{
  "n_layer": 9,
  "head_dim": 64,
  "norm": "layernorm",
  "rope_base": 10000.0,
  "qk_norm": false,
  "init": "normal",
  "schedule": "wsd",
  "steps": 7378
}
MLP neurons of a small language model. Each row is named by its layer, matrix (gate and up: input weights) and neuron, and shows model dimensions 64-255. Each number is 128 + 24 x the weight over its row's rms, rounded and kept within 0 to 255. Numbers have three digits each. A neuron's up and down rows have the sign that makes its largest values positive.
After each neuron's rows, "fires after" lists the tokens most often just before its 100 highest values on Wikipedia text that the model never trained on.

L2.gate137:115146089129123124146143153107140160124114127139157150122149084158142158146116175129168128162114131127122147142111155155170127090145122160154094129146116133173117133173153115102122134088098106122159132080084126125084146144109095163148119118106151170117139147156113137135136088130151096170103149106145108095108101141172114160142162139137147119114161109104123127147176124121103122119119114092148120115087122122104152171148141157128140159113108116141109113084133105119154103089156093157124090132101160055144143176131126155128138145139146142100119119090111144144165124137132095137
L2.up137:153163145118125104138124161119108136112115109142131086144121081148111136123141133098172118151112146125091141137125128123120142143146116134116143140131106153133081116156156127141144114165172104091135138089141143192097104131129126122091133118132111092107148129097105120105104130110107157163146180090145122064145171106147088115116127125129122115119165097092165132126116118142121138103116215107165069134141134136157123151165094108135141113135127133094119127120139136097150098124122109115137097133103155108112121093092147087120144137187119114123112140102091110146135126152131103101
fires after: "8", "3", "2", "4", "0", "7"

L2.gate285:097117140148208137135102126118102149124118127092166136122118104122133124153166118114114112124182106108114156129125160101138126131189161120146127124136136178146094139129139107144155126157116145133161119129137153144102117101126146134119070130117154143096124065132158107118146105139133120139134107158100111135109116175150101137099148093136115110179113128105144117122192154143131117130106091098141151110145165117140089119088159124114130094137157108131130116116145084133170105130141110150155132131104115108139087129098133105118080143131150130088084129117101158201144140140121102101
L2.up285:139154086089118085144157166132134159157122132109149130109086120090146154116109140128110137164140092140141137144112118089140135150142132105158191103106138165116109139119155107152128141108152091152196122132156146170106153144139064146180154138114109199104111170158173117158164146132119102124107110131119159162137131099107126135127134144117123080127115069122184106142165145173134137121140183123127143148183152136165090153089138136154161124134104140103099123133149083110157141106115130146111141104134114151156124092118175124119136173122099126108105131120100166150101102129163087118
fires after: ".", ".\n\n", ","

L2.gate855:082116084148116137139138139121164145101146141166115152129134130142128158034118145111117100143108096171156111094125091128169142099124151110139131138134096135140111094123137085132126086190120157133109164102171122104127135143117124139140117119148095138093110170101096158137121129122134132134104101128147143107134126126158141115145124100150137138135158137143127179155141154161081110155112163146114112103169159175147180115136121150116135126152077112145146139120141110104112144136125154104100113134124143098109152138099146135127111100123148100143138133116128141141155169090150116126
L2.up855:119138147115156107159111154098142129143144120139144125141166144111088158103111127091144129090123104150125100120090090134137170134183103099143090122135127100133113089121132107139159169070139156110134116123144111091127139096171131110162157164108082137114200109120140103111104140097130133140145141114120134123123129110099096138113105144109117128073123144132113111121158121081148101146152124083118128135101134149178101145146129134091110102177144128142116128124132127159091129149136127109163159109135152133095124116106126123139164155143153167139140119142135146100156155145149113149
fires after: " the", ",", "The", " The", " that"

L5.gate138:160152145127160147116144088146127128128109162149138152142145125103153136120103148098107094121115173172133141113144149104126179062112145072124129124123139123142119118138124074090123109133117085146108127127114163123101111118128152099102126103123123126152161143145086134159107097089214118108128089137110148161145135083135133151136170100097148161125158174076113151132138135132135115152128121088156114072117158129150116144122088105096148117183099124048116139111098113156143142151156152129135107106117152085159095153093143148120156130101144087112114116101153139131113136112166142098
L5.up138:166144148107140177112160114111077122102127160120112107123122154118118126073088163116153157118166113145147085095095103119144082168121068096138125131141128120124105119163112102177130113162081127133140101139163150125123129128149129118118145123118131122154143123108119086100147142128137125070103083073121156129152114135127095145098144123117144129150111145165144118153153127145155153099102108120167140145161134119128157112162143129122128141142142120122142145102143128128110157126146118083072136106107120096152118222163097137169078129108141148097170124098123094165089126088177089142
fires after: " the", " The", "The"

L5.gate335:131107120118115122147123116157109111140141145139063081141108153113121141125127131106097134170121123176166106141126108094154109136141137159129124109149120079165168125137135175139112162108110133125086161152124109139137158112133091120153123186156109153102124128129145146124138144108126130163129133103126118123105122164130118141158128108158149185158142077112125133154114172150112162131139125127131133116153125106112129091136140109112160117159098109179130122111136174075108133138087147156070107137192123106124123143146136132137103127133138106144118155107138147052093087123087117143
L5.up335:123180197101133177109096170101135110142111094082118119159110108133149116079117129116135105130128120110113130138129146119112132074094129115128136161119141104141114153144090158148171099181152152136107151117147132140089125115192110108162106154121154120161144122117162109091130101124162144127125176114142108132135128092152108099128150107143131139084125097155107129081155154127114142134115149095130103152135121128171128097121120152191134125146146109112164127069151175121142141125135154132124130140113135168145126129155128148164131145132111144168172137119112138108097124142146116107
fires after: "4", "2", "3", "0", "1", "5"

L5.gate766:101111113095082103091135139110113129098147140123126149147120141118093087080101133118099093088108113124139138141096129119152153157117172126169089102121100102114096126131120132129152098168127088120070149143097121141143125158147103141203116129107109126104122098123134151180106153099106140093145122148137143180103093141157143133088149165109114139109122124101097131141123151145152154125100133125115127148125088147123151089128105124120155130155076086146116163124120091134134149112121132132129137116111128144162166133106096132182102141122161067126103139089102128124101117125156127125
L5.up766:150122154079099121118121101134089146135169104138142156087133138137114116155110180125124111160105111127090116110139110109133095106137107137138122127145132133153106095161106127134104118113176094132137101147130098136129132097092147132139118127190105154086147086120146128133143109134087164149156146166125086160089158120123092164117098118131108099122128144088110123158121147129136145123095151111095156128139129119128124132150134115117133132107165117098135101162119077138137113158108159130129150162150137111124130138114162095149083175125132107129146112121116142113124126107141136146
fires after: ".", ",", " of", " The"

L5.gate674:111123127112091163128085121149113138126117167107139136129141117161107134142139137138099145136111130142103140126149139109150145147135119101149125129122121087144116128118144153181171141116104119108132162105120116120145129172092151109111151177120105160093111127108118116109105140126146118108132132089131096154106144142147143150140110121143143107128157131156091125116143129127150109063135101146123091159139113149121133120159116166140150130123113108155123160132124122084140138141162097118144128154115107122150143107118145169110117132109152149113137141135091133171129121149115090119
L5.up674:137121140133178115165123114106129105096114128143126076126137112144098113106093111082095099110112142103129093137186149132116133136096123177125133111119131105137107152146114101122149158133113119123126143115140128163150153150122171114200139098122115149157128094127120161110129138124138161131141112146143125182188105166128118125126126144135128119108139100089153155106197150129140120133171180136112120113116103094122097104128129118119124169084119122141141127132158119110150112123109153162132131131072093105081106153106143139134153099088159139135160126187160119161141091127054094090
fires after: "1", "0", "2", " "

L5.gate377:125127152093143142099098203093159129128167111173090073157114104146152154074142112074111068137111118159139140133120106111154165159154093131147129098140099111110139151103083181156129128147097173146130089140117128138155122158172151114106101138158127114097125129096118113148125127119156126155121098164130130110140143106116100151100127177127146163104111144121112130102110127107119092105132144116137134155145177105147118138124102151138121123158095126153076191141092085073110104134126161148144104130174107148125109111130161144138149136128088136131105182117140119142122151175113131133
L5.up377:133123103081132137114118134146131134118162201151084096117092116107145100122104101130129117150155129141093136119142138146119175132152134116167111132127132113072102129136135112142148135114186153089118079159098135136135068132112111145199109134173154146182126150128109120145127129087139155128079146124145122146125119073141141126154133152137145131136134160162143139127131125095140160113144129136123176127089146123133116096081117172142127122103106127095123101140126141127096136162093133129131128139099126138138148117158152166119128112173132112127120157123151129113162083113116092109
fires after: " ", " a", "2", "3", "4", "1"

L2.gate550:155134122140124136092160114116116134135184144122151138143134132111102111102159119089109114091104083178127082121115105155171161106159119142116167105131112130094143182095155100121199140103114105115124095109141115126161061109097173132119142130101124142148126155141143132134093156141100117160127086136095150142126149132090158137091153111167096122197107141145154126156107145119150111114166140134131121112115127167144174151166135133147109135114122115116085157141146098165129109128160143144153096130106102121133150170101159082122137134098149139147126160106129111107128183142138149076
L2.up550:078121179169112091099118162164138118125112112112139133148122107069105116114174134090152126102166119144152189133126119115091106155123146101127112111128130077122157116122102155120134107136133128159149131099099127123116089148138118139140116147198123116174130148125136103121138116157112128161180106108133144082150117124131147128085125145116128128126166165116149129105144100128175170120085130118159152144102132147118105160102139168129167129110102076137118138124106159123130139087147141145131159140070162120140126118123104110165054125139132136114121131144091136121108084087092116140
fires after: " the", "The", " that"

L5.gate700:134153110136118129134116100158153155111129096113141169151164120120099171108078154101166126139144124138208125093136138142154091139120083138125137182127113153144105119101101104132127165143123090111085119116143162116177123131151100070131099128089120146143099139077133162136113131070151122073113072139164127151138129141103139167121107144128118165156139144090138139161086114170173113185158139098119098117137133151124139134144126165090146114180151068116136096117120097156153093107142134140114124108116139159097131118106120145139124125085125140104181123130094163127150144109120153114
L5.up700:126159163153116145115140090141140135113130104105174114129130103111125081115062117129177108122170187095150073122116111154147147098130118098101107135088116117127129083104184139146115111141083125136097122102112125153142171122169133125118155123116104087135158141115132149118090107137128142120148120125124161104120147108111086171123151119092152135144135153129143128136158130120148159168173113115113175067157106154146127136080139117131135095144106093092118133124147147133153130110199192118116119108144156140134125120107106123145172107111165126117092117117107163101176158145121157153
fires after: " the", " The", " of"

L5.gate248:121138129128107101118114152138105119176117133050143101138144163140180138130132097126113146113119114082163146079139128087103150168153092086094121129098111136117113121075113147130112081102151101150154122115132169156166130107144160077098138147156102128122128094108134113121109115105128131144123139158152153081110111155121132127149133120172134128129159150103101147155105087133125136098164119116118137111143143136119130115141172135141097123110111121143108140078137138123147119119115153133166160158136133095104127097147150131182133102136133153172109151108127101134110086126138124115
L5.up248:190113115122098137128149081122167101124136172136148126084153128150123101154133134095152089118111126095153140092086130116113138151152123113159130089105161141116168100140161077091128104144131099086080087104148143133118129137153111109137117137141122110176131129067156119144109135100114163125143170106151171089119100144120137145112134141124119130107163129129137126138042070120116115145123164145108188132121127135164129156137097134123112118146148092098123160121140096128158155143142114121152123124140124118117103087136088153146144103143094149112131177128110103118089090118171136124
fires after: ",", ".", " in", " In"

L5.gate529:113106098156085152071134122120137162114159146148108160125162123127142149144112111123081097133102066129131111128139110126108160128158145137110142159090112080118151120110101108135065133128122123151116168113136143115093117137083117070158108147089135133132159150145132131162083097103111137131126126172142185085145115158114116124120083131156158144134143094128103142147130114133114116112180148134120093129105117138103161118124091177136158170130133131126081115152126098109130165121160133155144116135126102137144113120104159122129122126128131118065149164178170152145123114150129136129
L5.up529:111131098162149125099107099137178075113123104135093080146091125102116131092125085114121101117086123108142125105131107132154136114136142116113167136133091118139089152137162141142107173145145146116070121125143145114087135109119101110143168090114125173109132135127123151077119119146125152133162129174121120109116140168148102208115152142155196107128102119112101130161131087139141103124106121122124161086110140128118137129101067108144145155147174091129129114097137147125117107105109121169134126151143103118148137157127164165122133120125106170111128147130136150116085117120060158081
fires after: "|", "1", " "

L5.gate559:136092136116167131113188119147161144117109090109145068145140106149126145170130148119081121148163136176122160122124097096159178106137040129121123116167092125135108151099116140131131130115123102146124155097138139139100118114097137099066114091103164101101111095171128134128154161122134189129122127143142119131117112142121145134102155122172106150092116129098092153140109138124098161152161142110166113121128139106165077136126123156126129135145125097131090096151105163115086143113114170136124127156093150118139149106121148078150132114122133126148123127109124122137130147112095100114
L5.up559:136126119149145133130162128163142071086155121154169108142106083117113116146142147172141125126130147127133147135143137120103136145140135130136164149141104098093116118104141118146146076127152125183151095119166126089099129145084134109127111156131124092150099126165133158132136133124125123128110137132122137129115152181145160156103120164138170129169108150145095170156138147116101119121065128103130119173147122183132131114111094070107145075137145104119084128121095128125116101160089120101114151110157123139101145130084079102132106136090094116112125083168156116101133130154121105124
fires after: " ", ",", " =\n\n", " Rio"

L5.gate160:098100108142147123153126116074122131144143181094110105125075138131115134107109122125120091099171111120143124158117126151110175135144085143160141117119128181131106103137129099125142122126117142125152141106159129147134159136124132149105088107117128138114127146119161104104095107122112127185112136121128137146125111179100128122151143153117145112167127124075102118155134163162162136113128160122147085102152117132136136139188165149116110123142125082150123159117106099125108138110114149084190126140153130119125108162089114109126085144149095152122104101147110080148139135084154125135
L5.up160:121117122097130141118106116152129086113121127169130149091130114100123131086074135163137110147121134101113135135113094137163091116104101108139119079126150114136105091168165126160137114056147153149122095098121102138122142119110132075115115134109111136140104108132108114125173112136130129129160142101172132114114117116125137166128124127100128131139116119117088138195120087146114106128114168117154108146154137157164132128114120124108161132148155094164140174152160102120142142134102134157105146160114150102145155123130129101162126065119097172125121119120153080105150130071113093099
fires after: ".", ",", " and"

L5.gate575:138144109098114155118082148121097146103115124124106184118133092116116151121121162143116137116169126166147119099134135166163133152114107160125141161115129140082156123108150121158057118147129156162096144164070110095114137119157133110159127176146118099168098103133098135120104098121131120122137122120140081108127130131134117129166137126131158170119118115124163135139115169102104130141125152137114151141143140163161122092126083124165179185160169143154113109085119149094116103147119130128099124117149104084098114111136155103133168107115126130111103112130128137124086153146166152130
L5.up575:152132160090128149150108140103126118114119101126136147145114105089127094117136170126100128147129112138139124129097125139148118137119072113103131156149122122107110118121098104098076111138152123129121131129109102127114105109096133118152081118122141135140119116160177150151113091126111155159131129125111130142168141118148138122157131104139162132139132117128115124204184138153167127158091162119116145122079139086138149142090123111122138149147117093110095120082124100095154164141178146112075132141119126193098161138116150095141137139115120132136129110110156132167107146101145109128
fires after: "0", "9", ",", "4", "5", " +"